python train.py --vocab_size=16384 --bias="none" --init_std_o=0.00537 --init_std_down=0.00379 --optimizer="cautious_adamw" --decay_fraction=0.263 --train_tokens=572500000
MLP neurons of a small language model. Each row is named by its layer, matrix (gate and up: input weights) and neuron, and shows model dimensions 144-239. Each number is 200 + 40 x the weight over its row's rms, rounded and kept within 0 to 999. A neuron's up and down rows have the sign that makes its largest values positive.
A block is one neuron, or neurons of one layer that tend to fire together. After each block is what it responds to, as a language model described it from the Wikipedia text at the highest values.

L6.gate1218,223,154,168,253,185,129,242,283,277,184,170,206,188,160,148,196,226,150,174,251,212,124,278,149,174,186,154,194,194,231,185,194,213,165,247,147,202,176,168,140,238,197,210,130,171,159,279,231,207,215,188,227,220,190,119,182,216,156,191,217,181,182,233,213,216,204,194,237,213,193,235,201,230,194,189,180,213,237,249,193,197,231,134,159,200,120,264,291,159,210,198,177,258,207,142,208
L6.up1218,186,242,184,218,218,265,218,212,194,203,178,225,174,196,213,189,207,228,202,166,202,215,183,210,285,223,170,169,153,161,203,252,145,178,161,200,209,195,198,153,209,150,203,215,174,244,267,278,168,247,180,264,208,151,176,183,219,178,166,157,214,256,205,187,200,171,239,210,149,249,151,133,176,210,189,133,310,141,218,167,196,203,208,192,161,204,203,226,290,189,183,198,182,208,199,240
Responds to: Short two-letter word-starts, especially Le, La, He, We, that begin proper names (Le Figaro, Lebedev, Leuven), plus French particles de/du and the pronoun he.

L3.gate119,186,231,206,199,121,207,248,263,256,227,248,192,220,175,205,248,247,237,171,210,188,223,254,167,293,219,149,208,221,150,173,200,180,135,199,223,91,181,217,181,206,283,201,215,199,160,214,150,196,165,198,188,247,163,211,180,152,176,159,185,232,120,157,133,158,262,181,202,183,190,192,200,115,200,119,159,248,218,195,224,223,189,129,162,170,159,192,186,185,160,276,175,197,216,165,217
L3.up119,107,203,252,184,248,243,264,196,200,260,140,231,126,219,253,144,281,183,202,149,182,159,193,228,235,177,205,162,222,190,183,241,199,167,192,167,240,234,199,235,210,242,189,151,192,243,199,153,246,326,165,170,172,150,232,242,277,182,142,235,136,216,227,236,94,161,220,240,236,177,225,222,186,162,183,168,185,173,208,141,181,262,208,212,104,210,233,182,277,157,235,161,170,184,158,180
L3.gate240,163,182,198,120,176,194,243,299,190,235,196,171,229,224,225,295,188,264,250,206,229,183,190,180,208,204,177,221,225,170,184,175,178,217,186,129,258,269,240,219,134,134,165,194,222,217,223,215,194,208,220,240,166,210,177,222,229,235,173,160,252,211,232,208,225,258,188,128,176,233,220,256,162,166,132,139,161,177,183,157,180,259,184,185,152,164,212,187,245,139,195,140,247,215,235,176
L3.up240,213,198,234,181,230,186,128,227,186,237,204,232,291,195,202,173,184,213,126,196,110,242,250,243,296,229,241,143,219,230,234,268,156,238,179,255,238,184,191,158,178,171,151,235,195,255,296,240,191,203,207,196,193,210,196,240,264,139,156,202,215,154,257,225,223,146,201,234,242,174,161,129,233,213,193,237,216,213,233,242,219,228,278,262,243,260,227,217,141,204,278,135,139,166,248,185
L3.gate350,297,150,233,247,225,204,143,229,181,245,147,221,284,206,185,153,243,223,153,181,220,140,204,226,241,142,146,112,218,252,122,258,247,264,172,245,205,276,118,188,252,147,239,240,153,232,245,121,195,230,220,191,191,195,222,231,213,192,113,207,200,251,212,291,143,215,216,268,267,187,239,201,167,104,220,249,250,249,181,209,188,282,195,228,324,141,179,205,231,251,244,247,272,179,221,241
L3.up350,197,189,256,184,185,177,188,143,227,199,190,281,134,227,192,183,166,209,75,215,192,215,212,191,236,154,213,238,233,198,225,257,184,172,227,187,144,194,225,155,173,208,115,176,193,189,203,200,150,221,193,247,203,225,216,192,128,276,233,165,123,156,250,138,232,278,224,167,173,206,217,286,211,184,234,162,174,248,211,182,189,188,243,202,226,203,248,215,211,215,182,159,168,178,177,214
L3.gate452,175,214,181,138,266,256,268,226,250,166,191,166,195,173,173,218,230,207,171,151,209,204,182,176,163,189,200,227,175,255,219,166,262,270,224,178,195,237,189,124,211,199,170,145,184,114,202,204,216,72,144,142,164,195,209,180,207,204,179,175,257,227,224,171,150,242,182,159,160,205,228,259,264,196,186,117,146,213,186,93,167,271,176,245,233,158,184,194,162,261,224,219,142,205,247,238
L3.up452,254,227,166,225,149,260,257,197,215,209,201,258,186,232,236,226,178,195,154,240,201,193,160,147,231,241,212,232,237,249,230,257,267,220,269,123,215,151,270,172,221,241,269,206,179,148,277,278,190,183,173,179,265,199,231,189,210,252,147,248,115,176,223,250,248,224,158,198,178,244,166,135,215,212,241,200,195,137,179,240,143,208,301,126,233,133,311,231,212,241,160,221,200,219,201,310
L3.gate734,191,205,151,201,288,176,218,213,257,215,230,158,253,194,153,149,255,176,198,205,233,181,270,212,160,215,157,124,173,178,217,251,192,227,197,197,223,218,151,194,208,221,221,294,174,139,158,274,232,130,284,285,195,255,216,203,233,147,222,179,225,259,197,251,227,147,216,269,173,266,273,254,221,223,172,239,195,205,154,214,242,299,202,245,306,265,216,206,104,205,209,175,207,205,147,236
L3.up734,199,216,244,240,207,234,210,193,181,194,210,196,212,168,196,137,205,218,175,135,254,217,226,242,205,182,152,111,184,227,190,235,164,159,202,187,239,208,212,233,247,128,283,260,304,234,211,206,207,217,227,287,151,201,197,145,183,174,171,192,177,239,154,223,203,248,178,115,229,172,236,221,241,127,163,160,200,278,165,134,219,190,177,273,151,154,121,241,157,244,204,128,198,198,226,243
L3.gate909,231,196,209,185,207,159,197,212,224,265,175,122,221,200,270,289,219,260,189,254,219,242,210,253,228,215,183,201,197,203,184,204,224,242,190,175,171,237,242,256,183,166,219,172,246,214,216,197,173,210,170,199,262,243,133,104,174,284,223,147,232,170,219,146,251,166,297,203,104,163,194,179,167,224,193,208,160,224,153,210,205,129,164,232,249,160,182,235,189,191,206,246,172,202,143,227
L3.up909,210,184,172,207,272,136,234,252,209,206,144,192,178,180,175,202,190,189,204,164,114,226,226,210,218,299,200,216,237,208,200,183,216,222,143,196,278,252,154,250,250,79,187,159,189,218,282,169,195,184,189,228,116,147,247,203,168,227,134,216,225,218,169,136,226,224,230,194,166,237,228,180,217,188,188,183,210,191,230,191,228,271,178,155,231,176,185,156,183,222,153,222,142,179,203,167
L3.gate1192,179,119,165,259,237,190,207,188,266,193,259,252,217,217,202,285,210,228,219,168,264,181,268,182,218,190,273,156,217,305,212,309,160,153,190,182,154,195,270,208,190,195,179,266,210,159,281,186,156,291,264,217,130,267,166,231,223,166,175,168,149,244,171,241,178,221,158,195,296,179,292,188,228,200,199,146,234,209,212,185,265,188,207,215,196,209,112,227,208,231,170,150,153,169,194,243
L3.up1192,112,182,160,234,235,206,150,178,237,213,214,143,220,169,175,229,257,217,179,144,187,189,135,127,239,305,171,250,215,267,236,154,189,212,154,205,257,219,204,175,256,220,177,137,135,195,218,179,160,173,172,221,209,195,231,147,153,272,220,220,124,249,236,197,233,160,201,210,220,166,162,185,198,145,181,194,235,217,213,178,164,249,168,256,250,278,227,277,136,178,157,136,143,121,192,173
L3.gate1253,184,195,214,227,244,166,97,135,152,266,176,138,211,165,227,230,235,174,238,186,173,232,245,155,231,176,192,219,179,228,234,228,230,233,176,200,211,222,239,240,213,179,183,201,206,147,233,168,145,174,234,172,208,116,168,242,222,162,215,162,244,156,136,178,168,178,172,225,148,186,259,264,216,215,147,299,132,204,169,139,246,246,139,241,271,304,172,272,208,224,193,183,184,159,239,155
L3.up1253,227,302,211,186,290,205,215,260,190,197,212,177,264,202,209,181,150,169,184,217,202,139,162,179,163,154,155,185,219,176,160,146,251,224,188,194,172,211,215,264,261,153,211,256,215,133,242,269,216,194,197,189,265,242,180,202,256,225,222,207,243,191,233,208,167,195,155,220,178,189,158,206,279,186,148,213,168,111,152,258,210,187,263,227,200,199,121,200,197,173,257,237,162,188,256,135
Responds to: Subject pronouns opening a clause or quotation, especially we and I in quoted speech (We get, I just), plus they/their, not, and color words like White.

L6.gate37,222,200,254,201,224,211,125,222,235,154,167,170,191,251,146,187,238,200,168,244,181,179,157,255,190,171,215,122,179,217,218,167,171,169,176,136,225,213,113,156,190,217,212,188,192,218,252,185,220,221,236,188,104,153,217,186,274,191,207,211,195,200,133,224,145,212,215,188,208,209,205,225,172,183,165,145,130,154,240,145,210,214,149,189,227,261,209,215,128,216,258,260,175,170,130,128
L6.up37,183,179,146,172,210,186,151,265,171,147,206,232,195,174,213,169,202,253,214,205,209,217,158,213,205,88,206,126,248,180,237,248,186,187,222,130,260,235,251,177,218,228,196,207,201,216,111,194,219,203,224,226,193,219,157,151,225,233,194,185,196,279,211,171,119,153,238,138,203,261,204,277,165,150,219,207,228,152,163,164,134,144,190,213,188,155,180,142,265,196,236,235,220,169,142,147
Responds to: Fires on the head noun, or its final word piece, that closes a modifier-plus-noun phrase before a comma or period, e.g. patrol boats, eradication policies, costumes.

L3.gate158,278,219,232,193,197,245,260,273,206,195,230,207,282,211,218,190,258,174,177,157,198,234,238,210,280,208,270,140,222,209,186,122,223,198,225,237,203,223,119,147,153,185,126,179,176,213,205,253,219,217,162,210,227,189,178,163,233,137,184,212,204,144,208,171,233,197,180,222,214,199,222,187,254,178,240,183,195,265,232,123,201,147,176,159,194,172,216,166,214,170,251,197,166,174,159,231
L3.up158,147,241,131,168,151,261,127,231,230,191,187,255,251,238,237,175,236,191,164,266,193,224,274,160,178,163,190,244,161,256,217,173,240,124,206,167,222,229,164,179,207,229,170,157,171,236,181,184,233,271,233,247,131,244,233,187,196,117,142,166,154,235,181,268,158,195,185,156,225,163,210,221,247,172,214,224,185,209,128,225,195,257,182,178,108,132,241,187,136,244,272,219,219,182,212,116
L3.gate224,264,188,174,187,204,200,219,152,207,161,200,256,159,290,208,187,161,178,197,146,243,232,139,247,205,120,216,314,165,215,149,192,191,238,290,219,216,198,149,213,166,226,176,234,167,159,119,226,224,171,234,171,152,230,158,298,223,156,185,177,170,149,193,180,178,228,259,257,226,200,143,269,219,207,274,188,181,237,156,213,192,243,144,170,184,221,233,240,228,217,189,148,206,218,184,247
L3.up224,242,297,236,161,248,211,257,142,147,163,221,239,204,214,227,192,241,215,158,176,201,227,197,158,183,213,209,185,297,225,90,218,213,198,231,147,175,174,225,210,228,215,178,256,242,205,152,222,224,195,192,186,222,180,186,210,162,218,241,171,214,245,209,160,191,138,150,180,195,145,154,246,196,146,248,234,230,191,182,293,112,257,94,210,181,185,167,211,156,126,202,219,144,211,185,131
L3.gate527,265,247,158,203,215,188,262,214,127,197,240,257,241,256,169,161,185,255,194,160,242,200,275,312,188,218,266,193,174,226,186,179,176,262,228,179,270,189,212,185,220,187,151,258,246,206,161,223,181,160,182,192,207,250,218,167,193,218,221,218,131,285,214,169,212,219,185,194,194,158,224,289,175,142,301,249,217,173,182,236,200,195,236,127,248,195,155,241,249,177,245,226,294,130,157,185
L3.up527,189,172,248,220,244,161,265,212,135,177,174,237,281,123,194,190,222,171,159,161,150,198,217,121,199,184,255,244,258,189,228,210,240,201,164,113,227,223,239,174,186,217,189,169,315,210,154,261,192,140,180,193,192,208,150,216,183,249,215,236,111,110,248,179,237,226,193,114,156,145,194,229,219,178,188,214,172,198,179,164,215,143,189,212,164,164,236,179,224,255,171,183,217,252,147,137
L3.gate528,149,264,140,263,226,176,140,251,132,180,245,266,223,225,166,200,277,194,220,231,203,202,192,199,170,151,220,218,151,181,230,195,182,273,171,228,180,216,212,149,182,225,196,183,260,87,189,233,176,168,153,253,271,144,259,186,226,234,230,153,158,263,219,201,97,171,215,175,203,148,221,220,231,283,219,232,142,181,247,205,243,186,267,153,151,173,162,211,197,213,152,186,179,174,207,277
L3.up528,247,170,191,215,253,214,210,207,208,175,175,237,170,188,131,188,150,208,213,224,188,211,191,191,266,210,190,182,204,149,174,241,136,179,232,226,236,190,170,235,220,192,153,219,207,229,138,107,230,201,169,123,92,250,164,149,233,232,259,222,244,218,213,248,249,139,165,184,197,143,213,186,238,220,200,231,278,264,256,232,183,223,116,244,180,142,163,248,207,129,256,199,243,305,235,255
L3.gate673,188,216,153,218,206,286,213,187,202,174,215,161,240,184,187,200,172,204,102,219,178,208,285,259,182,192,260,209,217,174,257,221,216,188,218,162,234,151,217,217,145,146,244,214,216,265,274,237,252,275,209,258,188,229,194,216,162,135,194,216,159,139,212,235,193,231,198,218,253,181,211,206,253,171,241,170,164,180,234,262,182,151,168,129,195,224,253,170,119,173,210,202,242,158,167,223
L3.up673,269,167,183,212,198,272,199,175,213,224,167,278,214,241,229,206,265,193,205,172,192,233,179,192,189,182,166,108,205,221,239,152,209,179,274,211,198,219,115,180,258,130,177,170,185,206,186,309,200,150,243,191,220,206,208,243,181,142,199,116,213,228,181,140,189,207,173,181,215,232,171,197,141,201,193,207,166,138,146,177,207,256,202,198,147,156,244,223,206,203,183,235,209,150,203,204
L3.gate921,181,205,203,172,188,184,205,241,204,217,205,197,251,172,213,145,252,226,153,249,193,203,183,280,220,265,226,166,228,249,178,165,194,225,192,110,288,185,131,179,199,157,209,209,244,224,237,221,169,203,188,177,147,259,228,243,181,188,213,213,168,241,189,211,236,206,223,177,269,248,201,245,333,136,180,131,190,176,204,224,193,202,142,254,220,199,174,112,96,187,171,126,254,219,184,254
L3.up921,236,171,146,239,230,167,289,222,224,185,178,210,276,125,172,154,270,191,225,205,253,187,217,244,229,199,187,180,156,247,184,247,235,230,125,202,274,232,216,198,248,250,155,212,279,191,135,291,163,229,236,163,222,217,153,190,171,178,158,184,180,215,209,205,144,196,153,216,218,123,216,163,214,224,296,139,231,212,233,190,240,147,164,174,230,201,205,153,255,205,112,159,259,213,146,162
L3.gate1291,218,199,160,196,114,210,187,224,253,193,256,250,274,187,243,245,221,181,253,199,196,214,239,234,199,156,172,289,151,184,216,225,205,228,234,220,209,170,216,152,226,162,189,156,220,216,203,261,205,222,191,259,159,291,124,246,225,261,284,119,218,179,200,181,199,229,151,190,240,200,154,282,239,231,207,228,168,217,194,259,185,182,203,174,212,194,235,154,203,222,196,117,133,200,232,197
L3.up1291,137,119,200,176,239,169,218,257,305,162,199,158,179,152,205,196,161,187,182,122,182,219,152,160,216,229,211,223,274,172,197,166,164,210,136,241,158,189,150,156,297,200,185,155,144,110,230,231,236,175,204,179,201,158,226,235,239,224,264,163,230,238,217,179,146,220,179,209,245,193,212,160,145,207,201,212,171,212,229,140,248,246,254,209,237,197,247,212,259,169,188,159,203,175,196,187
L3.gate1483,179,213,182,183,164,248,213,213,280,209,232,171,196,162,214,233,212,171,172,137,160,183,221,120,152,164,244,202,239,202,173,205,191,128,212,145,265,190,173,151,176,263,175,193,270,182,196,219,170,150,137,261,169,175,256,252,118,202,203,192,158,254,189,155,211,219,163,185,181,156,199,240,265,140,203,213,114,230,151,175,215,253,147,136,184,207,225,169,68,237,185,244,213,186,75,218
L3.up1483,186,247,186,227,228,211,255,122,273,217,198,167,160,255,181,218,277,151,161,201,182,181,206,183,210,206,199,153,275,227,166,132,332,202,236,212,180,146,158,172,149,223,209,189,176,243,216,228,179,226,242,214,172,215,180,199,213,170,203,263,211,182,242,293,143,189,215,205,188,175,196,196,205,148,211,270,99,203,195,167,191,182,177,151,218,168,194,168,183,221,143,223,215,105,224,178
Responds to: Final plural suffix pieces ending nouns for groups of people or sports teams, such as invest-ors, Colon-els, Warriors, plus Los and year endings.

L4.gate27,194,232,240,190,177,161,174,216,208,221,228,234,192,210,132,116,247,212,226,125,174,198,173,235,240,211,156,168,215,240,180,178,259,227,272,214,180,209,183,150,144,172,206,155,231,194,180,181,206,275,136,198,186,163,195,204,262,80,178,241,255,253,188,199,220,213,217,156,146,204,166,187,221,141,257,255,258,289,208,163,220,195,200,255,182,217,199,151,181,194,247,261,223,216,214,201
L4.up27,169,150,220,144,165,179,221,218,120,219,160,160,171,150,224,209,210,260,233,207,269,177,129,186,160,164,167,217,251,145,152,164,182,229,136,276,214,209,203,142,169,182,303,170,170,198,218,210,173,238,231,254,164,186,160,249,263,157,168,199,256,181,232,187,170,250,137,170,152,256,197,200,238,203,108,252,136,195,208,270,176,209,186,246,181,163,172,194,237,212,185,196,165,254,191,217
L4.gate223,145,189,175,181,227,261,160,276,171,177,259,233,230,183,205,210,201,172,200,236,213,238,190,185,186,202,231,242,207,182,234,125,149,134,195,183,103,255,208,221,187,150,160,213,165,138,183,221,170,228,276,200,194,223,172,233,235,252,253,158,238,215,244,145,232,166,165,201,98,190,175,231,261,159,193,209,230,198,197,187,220,214,254,249,150,235,227,193,241,130,204,142,204,224,145,221
L4.up223,213,223,181,207,151,206,166,192,171,192,195,195,143,204,157,278,137,210,179,146,242,171,184,179,214,215,206,198,185,199,165,240,197,171,207,205,209,160,250,236,222,214,217,246,235,231,172,170,225,159,179,283,177,189,190,209,192,205,246,190,203,148,167,160,235,206,226,162,231,253,226,206,194,233,210,91,185,158,228,161,157,213,208,183,165,167,206,250,190,213,241,239,212,132,176,288
L4.gate248,209,138,153,252,175,102,257,257,254,198,192,166,223,156,201,206,276,228,201,170,280,165,223,215,198,192,216,244,160,153,210,201,173,227,160,139,252,226,190,148,171,184,186,230,210,150,222,230,199,202,206,265,188,159,150,231,160,175,214,187,202,237,199,240,120,137,195,182,147,204,234,213,160,144,145,210,115,232,179,229,192,200,183,278,213,202,288,292,118,213,203,183,185,197,214,184
L4.up248,249,215,267,233,268,225,148,171,181,157,182,109,204,202,210,290,172,271,217,170,212,199,187,239,154,141,207,205,243,186,223,146,174,222,222,192,163,192,147,245,213,218,160,192,256,241,186,158,152,240,173,187,169,206,186,154,203,245,192,185,182,331,191,227,192,266,291,234,146,229,216,206,207,259,189,157,245,191,232,171,177,248,179,215,218,221,164,185,218,197,148,206,182,257,207,222
L4.gate770,264,198,232,133,175,212,120,245,158,236,221,155,220,145,180,238,176,232,221,222,258,199,129,206,256,180,184,167,166,176,273,178,206,180,149,177,263,178,193,176,180,266,234,199,161,238,194,175,237,155,199,164,192,272,107,179,256,185,219,243,247,256,274,172,257,178,161,243,138,171,188,184,269,241,204,230,160,172,205,106,239,230,223,269,183,209,146,227,207,185,175,227,164,222,189,258
L4.up770,237,269,218,230,206,251,206,165,96,172,266,260,228,254,142,202,175,242,239,223,206,259,195,287,197,150,239,218,168,187,177,233,201,191,179,199,221,246,117,170,188,218,218,227,238,187,182,263,215,203,145,182,181,252,216,192,235,201,143,235,188,219,259,270,204,221,196,197,170,209,138,176,181,236,190,294,174,227,254,206,194,139,150,169,171,205,185,155,223,229,141,183,170,236,185,138
L4.gate976,221,218,224,266,214,208,142,184,241,189,229,197,203,249,178,235,252,184,244,196,148,137,202,245,261,193,161,201,226,202,256,194,180,241,236,153,157,230,217,177,159,203,212,227,286,225,219,249,228,197,214,204,232,199,180,195,157,144,189,162,213,159,177,261,231,194,211,262,171,195,192,216,166,233,226,221,186,242,254,162,220,201,151,203,252,151,169,245,232,127,202,280,218,252,195,216
L4.up976,182,224,265,215,234,216,234,230,190,247,173,230,187,186,160,170,159,189,222,222,189,144,186,211,168,173,268,207,204,144,228,231,226,304,207,194,154,159,212,183,303,204,201,143,193,237,209,279,213,182,263,206,247,239,151,128,200,217,205,168,254,119,217,155,263,257,222,190,229,195,193,225,106,237,146,224,163,256,172,237,228,261,253,168,197,196,223,203,284,173,307,166,207,170,194,240
L4.gate1114,254,175,221,174,218,134,201,214,246,231,213,239,213,172,222,181,173,230,257,171,275,207,178,190,156,128,223,185,192,187,243,219,176,260,224,133,231,201,164,164,243,226,179,222,191,186,157,159,207,179,161,186,206,179,167,222,259,189,199,162,202,256,174,226,147,224,156,195,170,207,227,153,177,231,180,250,202,232,268,145,198,273,175,234,253,235,272,221,201,259,209,171,177,226,193,192
L4.up1114,210,213,162,179,251,231,202,209,224,168,198,251,184,152,221,245,238,213,140,182,166,103,192,148,196,249,128,229,206,137,81,155,206,146,105,173,256,194,240,203,201,196,258,185,143,235,155,242,198,268,230,207,166,179,235,189,165,211,220,242,271,226,208,159,154,151,133,199,153,178,191,212,200,216,167,180,161,258,136,199,179,126,158,221,196,167,177,200,237,165,200,166,161,176,186,178
L4.gate1316,268,215,278,161,273,178,198,203,221,239,213,258,232,267,206,166,202,164,269,178,236,210,210,142,219,126,188,168,212,236,207,133,179,224,235,197,165,234,180,157,148,229,156,202,231,208,195,195,240,168,238,234,167,257,171,224,176,205,207,181,239,229,97,181,214,93,212,177,216,149,210,158,279,215,203,205,218,167,176,180,209,226,230,247,161,203,231,195,204,156,143,249,201,225,213,210
L4.up1316,241,192,221,165,151,149,117,219,200,216,203,108,195,258,190,233,211,175,234,142,155,164,142,212,235,154,139,160,216,233,221,246,214,183,191,202,188,202,198,154,179,177,204,213,134,179,213,266,216,187,243,232,159,244,218,238,283,242,185,187,194,204,219,189,201,222,168,217,151,237,162,265,194,264,181,238,209,214,225,123,222,203,223,225,229,150,164,121,124,161,248,222,184,189,183,299
L4.gate1410,205,183,228,197,220,129,244,227,229,215,233,146,172,146,237,168,179,224,249,223,195,188,147,249,182,215,218,252,236,178,235,205,183,249,298,197,189,184,178,143,194,212,222,224,172,175,216,175,254,187,217,198,175,222,164,282,249,255,132,160,213,228,142,223,152,179,214,252,251,207,245,213,200,212,205,198,173,229,298,203,196,274,143,202,224,205,230,203,222,206,183,181,261,162,97,178
L4.up1410,147,164,221,207,137,115,210,187,186,235,187,175,222,160,211,151,192,264,197,178,194,199,204,179,180,272,174,199,233,164,157,151,186,200,197,181,330,174,162,160,221,221,192,176,146,196,188,172,234,263,204,219,186,217,199,227,255,220,164,211,213,197,194,153,243,221,197,197,150,214,170,236,224,239,162,246,156,267,162,117,195,253,223,194,145,175,319,227,164,312,190,253,65,206,253,167
Responds to: First word of a new clause, mostly subject pronouns opening quotations or sentences (I, He, They) and clause-joining and/but after commas.

L4.gate134,176,281,189,242,152,239,223,241,150,231,205,207,295,183,273,188,241,191,195,237,234,247,242,274,192,214,230,115,215,218,152,203,139,171,220,155,261,190,207,214,146,165,208,181,294,199,110,176,181,270,146,133,175,153,198,199,187,214,316,265,203,164,233,254,187,196,141,212,212,147,289,254,236,173,158,121,174,185,142,210,221,232,237,213,268,175,263,192,251,151,195,237,226,240,168,251
L4.up134,132,223,186,235,162,296,180,145,160,188,162,246,196,251,205,284,253,224,111,120,224,221,243,208,192,197,212,171,170,226,189,219,240,206,130,211,197,203,193,236,115,167,191,241,206,151,212,216,193,191,183,198,234,238,247,296,143,219,231,223,108,180,228,246,287,220,168,192,163,151,176,113,246,163,246,244,260,254,202,156,174,227,186,152,186,236,185,252,252,274,167,191,213,221,201,206
L4.gate186,242,221,219,159,182,240,152,209,168,164,249,200,225,258,138,245,217,248,125,211,173,180,256,231,279,188,203,155,139,222,187,213,172,243,268,164,219,211,201,165,232,154,108,257,252,183,195,147,141,206,255,131,156,222,182,106,242,162,177,205,163,202,247,241,222,239,233,297,199,189,169,142,289,254,258,176,238,208,207,200,210,216,263,220,204,208,175,204,220,183,128,233,191,137,158,199
L4.up186,190,210,162,217,255,179,223,228,217,229,212,229,171,165,150,208,216,234,154,238,148,136,176,182,130,256,199,168,191,180,220,165,193,228,230,218,210,177,179,171,275,193,171,208,171,253,214,247,188,189,131,158,190,204,184,228,165,221,146,302,204,202,205,158,232,271,170,205,296,245,199,211,209,195,329,260,249,210,185,187,152,235,258,194,132,237,172,216,251,243,121,248,145,224,185,127
L4.gate207,172,171,234,241,165,228,237,157,198,250,217,270,137,186,200,233,207,182,209,149,203,235,204,262,200,158,229,191,144,253,256,170,165,191,218,202,205,182,180,218,194,227,160,236,204,202,174,212,181,231,240,198,197,158,185,208,217,190,261,254,190,183,125,155,176,244,173,131,232,189,191,205,292,209,94,178,194,252,170,186,210,242,166,206,266,165,232,172,245,189,180,211,171,142,165,267
L4.up207,173,215,173,205,144,145,228,205,220,236,157,224,203,180,184,207,261,188,162,299,153,260,182,173,204,182,237,207,168,213,104,141,166,160,191,132,102,193,217,118,176,217,215,187,242,197,170,202,193,274,205,175,231,199,230,160,224,239,212,183,172,141,162,100,174,229,179,199,143,215,125,224,216,218,236,118,109,184,221,111,183,142,133,166,171,155,207,173,210,105,137,290,224,163,166,174
L4.gate611,196,109,216,205,213,224,167,236,153,163,172,232,217,115,200,143,196,255,146,267,220,213,240,218,202,161,174,143,211,145,218,194,177,115,182,103,205,208,217,202,215,209,164,233,229,216,197,178,202,254,237,178,129,217,165,151,200,172,196,213,204,254,230,183,196,180,262,209,182,248,227,188,156,210,176,115,230,198,209,172,203,190,192,232,175,174,161,166,115,204,212,189,246,249,158,148
L4.up611,216,243,140,183,210,175,191,129,237,177,191,171,235,204,173,232,219,194,213,202,188,243,318,98,199,173,217,230,230,223,178,190,244,256,282,240,199,221,227,239,215,216,179,253,217,134,142,193,186,198,262,211,131,198,239,133,256,209,237,234,229,215,152,268,175,110,189,205,168,221,187,165,268,188,222,240,228,218,187,203,210,196,214,213,94,207,201,183,213,181,224,237,173,207,193,144
L4.gate845,196,199,158,147,204,180,211,110,199,238,197,196,145,142,173,195,203,176,231,208,252,201,275,185,133,225,220,210,185,217,203,166,263,248,209,192,270,333,220,207,238,207,175,209,202,156,216,159,136,219,180,227,177,210,184,194,190,152,216,194,191,191,219,139,149,219,165,240,235,235,236,178,177,194,203,187,168,139,237,209,218,130,173,201,198,258,229,243,155,161,146,223,170,252,232,227
L4.up845,197,259,197,204,147,221,163,237,90,163,221,293,250,204,195,250,173,189,160,234,225,204,234,193,221,220,213,197,175,230,239,221,244,136,227,208,231,160,296,185,171,159,178,155,258,166,156,145,167,205,225,117,184,257,143,143,258,240,286,258,158,261,195,231,209,240,251,161,158,158,196,228,251,133,196,165,144,148,190,161,200,213,226,211,215,217,153,196,216,209,252,216,217,178,119,230
L4.gate924,271,212,291,232,195,238,159,142,198,224,233,239,232,180,198,246,187,292,163,186,225,143,143,187,178,195,269,147,143,221,153,221,270,159,284,127,216,124,211,180,235,212,184,195,195,228,154,168,167,232,189,239,187,258,212,190,201,151,159,177,186,206,159,162,213,216,265,289,262,193,260,216,245,174,194,177,218,189,237,187,230,164,270,153,130,197,209,187,220,184,234,188,242,195,155,221
L4.up924,194,117,237,181,192,190,216,213,237,96,194,190,245,146,222,173,141,224,178,222,250,186,208,195,160,185,195,169,202,204,188,303,216,214,206,157,166,198,254,237,245,235,194,154,204,249,168,199,222,174,250,227,183,278,189,176,222,214,163,197,169,250,216,212,159,195,145,187,222,266,242,191,240,152,168,146,240,219,218,168,204,141,205,208,189,151,203,225,276,181,197,109,184,202,176,213
L4.gate1057,168,221,233,166,181,234,284,243,144,88,123,229,230,303,205,145,183,263,213,225,237,193,288,223,199,231,172,197,197,240,124,167,196,211,233,129,249,130,199,211,207,213,219,236,250,230,174,177,207,234,224,156,201,236,144,215,259,180,293,246,226,205,150,237,220,241,227,194,227,175,250,306,152,150,275,210,218,170,192,226,230,157,166,210,234,179,231,220,165,181,225,224,270,90,193,243
L4.up1057,291,189,239,217,122,205,201,155,188,232,233,221,189,138,224,215,209,185,230,135,243,108,235,230,128,202,266,193,155,192,217,175,180,164,320,125,222,214,194,187,184,152,115,245,243,256,160,221,196,184,177,195,242,257,240,209,174,209,151,209,151,168,213,210,141,190,185,192,189,203,226,171,280,261,258,120,245,210,174,210,214,130,223,164,161,148,142,221,175,215,188,277,189,262,196,189
L4.gate1219,179,214,219,165,174,214,177,221,222,211,191,254,193,151,198,159,226,196,186,187,242,189,300,260,205,208,233,222,177,210,275,149,222,232,257,191,258,233,169,253,234,208,234,277,272,198,168,223,186,258,186,151,172,238,209,212,169,201,259,196,175,191,208,206,242,313,140,200,199,206,181,225,234,179,149,140,182,275,161,241,221,152,181,222,203,186,243,212,263,164,193,170,202,252,196,139
L4.up1219,228,155,227,190,152,254,264,163,161,197,217,245,304,235,233,267,224,121,186,221,254,233,197,146,284,198,203,249,213,238,147,136,220,158,206,202,196,211,197,122,233,215,235,188,187,154,203,150,184,219,229,194,213,188,150,100,251,262,260,275,225,268,202,252,174,159,64,226,218,166,140,209,181,277,199,183,200,163,199,232,210,106,195,210,208,239,160,238,178,208,169,252,236,190,153,185
Responds to: Final token completing a plural noun, often a suffix piece like -s, -les, -ings, -els, or whole words days, elections, races.